{
  "d_model": 448,
  "norm": "layernorm",
  "bias": "none",
  "tie_embeddings": true,
  "init_std_qkv": 0.0327,
  "grad_clip": 2.0,
  "warmup_steps": 200,
  "decay_fraction": 0.714,
  "batch_tokens": 65536,
  "dataset": "wikipedia_en"
}
MLP neurons of a small language model. Each row is named by its layer, matrix (down: output weights) and neuron, and shows model dimensions 0-148. Each number is 128 + 32 x the weight over its row's rms, rounded and kept within 0 to 255. Numbers have three digits each.
A block is one neuron, or neurons of one layer that tend to fire together. Before each block is what it responds to, as a language model described it from the Wikipedia text at the highest values.

Responds to: Tokens that continue a word or compound: hyphens in names (Jean-Louis), endings like -er/-en/-ur, and digits after en dashes in scores (1–0).
L2.down761:117148098157160093082120109187119082105102122209114157105172166088070098160176108146151137126165120151069120085116172140181141082126127156143157159133134121110166065142104116163122145116089128118159114152176166076131148095129134115145159162090112092165153146106115080128128059102095142127121107132133160125164088128109146152103074137123137140118161110098135116130178128174113127137078151173179144115081159134115139117124119111195124128145134127082

Responds to: First word-piece of a surname right after a given name (Mikael Sal-omon, Curtis Per-ry), plus linking words in physical descriptions (roof with, slightly, bluish-black).
L8.down105:112166110098134132171139186096106169115154142152142123124132135128095156083173118113098149212171086129220140139179095075162166147115100083142130136098139105129143171106113174164097066150203147148179116109136134152125134140151114146121092161122069152107148150115109122086130123107131126088139111171168095133115118088101117155104132214095121177120182097105143097130101145190131080121137104131120086148149128139141141096137117108149139069157113148099
L8.down649:123146140103118115172116134091109147078166087127165159102170075111102112106189150173129121136115138151152113101145122134175194115114107113125111233086130100108112195145057157125128095147091100195159148092183084117153108117151123127139192121082124084071127135129122132114126121137117089140140077098140119093146150088063143127108212139130114070111167125159052093134090116147105087091152134060094149102132056177136150104132081100105117078151030142135
L8.down1080:142088144102145163165100112108120145113127119154130140135108171193165099125153095110106171108126101099133138108093150134129188180132108183122083231121129162079095099074141082110117103159111127090139179046156112097131138108148130094155123059116111058094113119158087171180149130179152112127120116136124062146142075158111133200140170144161134135064112101104148151134109132031074147072103086113073091079107116189061099145130102134084093098158166161145
L8.down1103:189171119150129218147115169160125209170109158129188092105136125131128114135142127148146150111133112117113114101099098164158074149142166078116158160123195127208138136104154106151180112102087103119097163126085113127138149133089170190108187110154115111113092180153113123201125178184085138093175085114130096136158126140154146213145107171094095178084094175080107115120181147142107137169151180139107125153096129115115128089152119137127171104089136118111
L8.down1144:095115128145142099080128123097209113052179202117122161171164101149107131125066096096125141151126128168093118160088144120144095159102097086165142130161176042177114097101083120086091131148170083081108124082063156184145137181123149119124166180148190044094123067121106112112097118114156109133101154114100102117154088145129126100129161104109089103121110098104143159185069095106146141078173103098185078163122132145124104077073178081090161148103133096130
L8.down1605:129123162156086150068105105095139128140129166088146117184163142099087139114135080127098143169139116113131150120085160121167107158138140098163073009080103071073114100141121124149094171124084141100081180123149121128119151113134127134141110157205120092129151132150129155080091145157108149150084154146143108085110177131143126115142129112167133070153127104091124127136115122100119118153128128106136182101128065158199195093156119140095119144106114117175
L8.down1645:101130112178093106204175099087119132095169157135154102155102140100122052131087144041155142181092072169194126185096102158129087087109109097122113093062100101130111177134193166134116063100087121140119121168119087114141080071110099116150136172108110131106169133104126160093105109145074131115136116076148114155174105164126148121072025090101148083089124151101150097204108128105147147081153089080128161094136144145124146194141144066123148125137098177080
L8.down1737:093123107186102158192129175161151098110165094071111154118118170061136120099121174110105121120101116144114174171098140110086086178176132143126110159159162147163091194160184133165167164141129096163123146122125142150137120140100087111116134107138163140118182111168165140144060063157164159078154125152118103122146100118166112051156089090114178186060178101169113222086072129114163117161120146129145063129129136116140171117118123117144105138143121095111

Responds to: Word-piece tokens directly after a word's first consonant cluster, often "re", mostly in names and rare words in lists or tables, e.g. Sh-re-k, Sp-re-e, cl-and-estine.
L4.down76:086084075118118170135097144113128093171160078178110128115129146153123118154112199191093162175113145110135091159152080123126101110107138161140104116137175134110135126099197170127112144140113084094090167156166137117172151141206103126119131119086139148172145163189116091142137124139123092126107164150136189109152155175141201126124127189201101143218104161126134090117080137108211145184096184113037137116150138125146158147153109119138155124137192124157
L4.down653:097159103122106145157105099120118114153121123119137139137079127133143137151106143147109095156130128169132115230145132119134059156099085194123131132115134136097101078110093177067145099134134131083126085109155105110156156096108156108153125152147105088162114115159178177124155142149130135122113051122090108161134116063132122092134160044099118147158113154136140141141170123145126123086046162064073157131163060113110085174040142084144157161120105135052
L4.down751:113099143110089143149132116144101169096126043097115119194092128172151152132108186132157093062120127127161187107086118075128156181150115148134092078121116124165146111132139150086092170117081127151183130120137162153126177141188125189194174081121123109176159126114152113110142101127166117158076158125107154111129108094173141136171134139134146099166150094135169130091104112149154138090183137147133179160135153157134136087150181130132141120130169167168
L4.down806:080140118125096156151140176178086108174118160110117121150166135054163128078192178147147133170106131123194044137202161158169137096101128185107184120156037095146121109127110143102165136164125141108159160117125098198158107124111157114097121127141148116108117165069189111141118182119126128154137111144092129130120149133113063076148080124097157109107165096100115120135133131096060099151172127124100100116116073177105142171122099124131130136121139139099
L4.down914:140057109107190140100067111134168140160143077137126083179106158146162076094156121133089120168145124127133140141082142147118135186112149111076147192090057145130144089178199126133135137111108203126069133100143138166135173109121142157167114134105121196104104141143134084181120115133138118150093155086121113116048182108129123172065109159094191103121145082112127150142136124094112154062098127176140060125091090108182118126102151099118106132161149157156
L4.down1255:103121124146178160134202098176131170156071116143116110096098156213130125129130163108079200072114069138166116173090175156090124066088117110142158128095128143090140064193128119152175097101177127079118103102068125086157166109154122173108056136126127107144136123161145094133169078120164128099073163114129187097077120129095110113075163099124173195073092145096130116137167137101160126095140126096158156165087142086109139101109127085084100083133167207120
L4.down1590:084117160166113112094155160140124168171117142105091150080115148073146172159126103098107173118164084103110140113067123161109140086156181106202140093139085154143153141194143153131127152171097067115137143141077138140120116116115109167160123130147123138090160161119187107114102109191115140115088100129134135101109138126128152112152102104129159110148165134143146129155114099136102113088121164131173118138129147104159097103127114184067134097094127156175
L4.down1652:129108109147152133145135116120106143151131075116075126151088124102117109134102112135139205110174155128141126143157104130130082149149142094093128186136112125133119113140154136094107093174113176118107112195099119145129173126164155117115134105087165131147189201141174177109162133102117081087102128167175111189113183118153166131151136148180105137126178178185159157116138098117163137124127169143103145143140133141164185050116215119153112159145107097102

Responds to: Short word-internal pieces right after a word's first letter or cluster, often "it", across varied text: wh-it-ewash, Tw-it-ter, spl-it, wa-it-er.
L2.down694:083112144094166130149103109107149135108195142146159127132099139101109187159084133108108149166139138042173176117156110092112119108105112141133116160087119132213159123116144069127125133088119155112141156100132095180119163152126132112124144146116109119162164098090104102137102153139165153174127109092080131069112191161104095077095064152137127104141139113172135119121185185093130136122108103112154157109122132162121151163139178140091169123179171131122

Responds to: The digit after the dash in sports match scores, in results tables and fixture lines, such as 2–0, 1–1, 4-1; weaker on scattered mid-word pieces.
L4.down84:110138103123135197129119159129104168159142100081117087181146117155081156086117108113149086092125160181073102140095111136093126130145132129100086123144111150139150177175174105164123170106163189103114179085139098118134104117124131020140147153049116072148122118157106073110096081130105155096148122074126100147181069091201160138116115165132121134158147095078088135155152160095152179122167107131092136172103166162133136121174088103153120107216101159176
L4.down194:173168120109176186092156091121142167105159158098065070085138175129081156118061102142097142123103142121124102127129203102120157131155107158085128134114172108152161126118132132095143165133144184073138140108112135152146093154088104100139134109119136121090116139131149143139151138088084156109092145112145154098067137130149163104085117160134173151142170140165104112134079097131152186081106104117116150131174142159160076151148145069167165138081092117103
L4.down1028:085132111146039158178114140098145167210068144088136177081109141113133199135128111143073117113088144122196150084085203124095153173158143155100075159174181099118120133120116127186118079089097103102098146161073111131074099141131203140164120153197083130104114133171170102148107073118087110092130163146167142147198149147142104081126130122145137110216172156117152110142142156147179138125143151130151117127124169090137148118144093147109109178139134197129
L4.down1040:164172058142185059140104130140086123109143092149197130096191154188096110109129174164136166084187133149078111147138136065113183124130148159161142213112120135105093145118155109142108097135103107093094157143164188114139165136150114140092103127160142139172150150119122132116116083113139131066151084166109119121113170119109160154151102129056160101137083114100230146120120164137208196107128155116160134073101146133130117102170095142117142122128157138132
L4.down1063:151156093128095151094150148098183156174129138113136143150110140118168158121099114123111135108079154110160143149150096149081130167138069130126138090118137114111102100102104158198082113145109096073107122133173121104077141118119078127154181081110129117125136138135145156151096100187114142100101143117145172138135137110072165122131154095146112158154084151173158159174119082089211123144079159147082082191137145136116083156099070145076131169165139155117
L4.down1290:184105164085071114106099157157134077142155142145100106128093167138048110081125133106076172092134082138125102210161138124125133135137153148063100207151115139111108104113106101069097117112159135094146106110167096107105161123066153120081129082115145179114097158133121090175112061132106162139127092176082186153161168157068131131174115143138127101119101207156157160072067123099156086094060182151143136091145079098148134111219119123157132127100131115137
L4.down1436:127067131134187167151189147139121091136092149125112212128181161119140139167183092113117122138152146106136146109082116157063088091149120137172155126058110143074193142114119151105075172084089099096102103192129085071092102131140159111158110159133098101157138114094148132100059139116161117165145139086154163172090170173159077158108114111103166087103137195135133085136111071079132131133131049107123163137148082113115100109146084124123120129138137176152
L4.down1750:147168168119122194128105163073086173149180146158112135105110168111129178157150149115073149115169144169147108137133129142093149148109110213099178185091140095167125146114112146184083173081124091147117141117102124147099181197122122085136163081199151139129107134084194097138088106078085104198090115130157138111162177122133115081132152107117150122101097132136108122090132182067091122162160080108103151114096142090139083140130171150154102149083112130116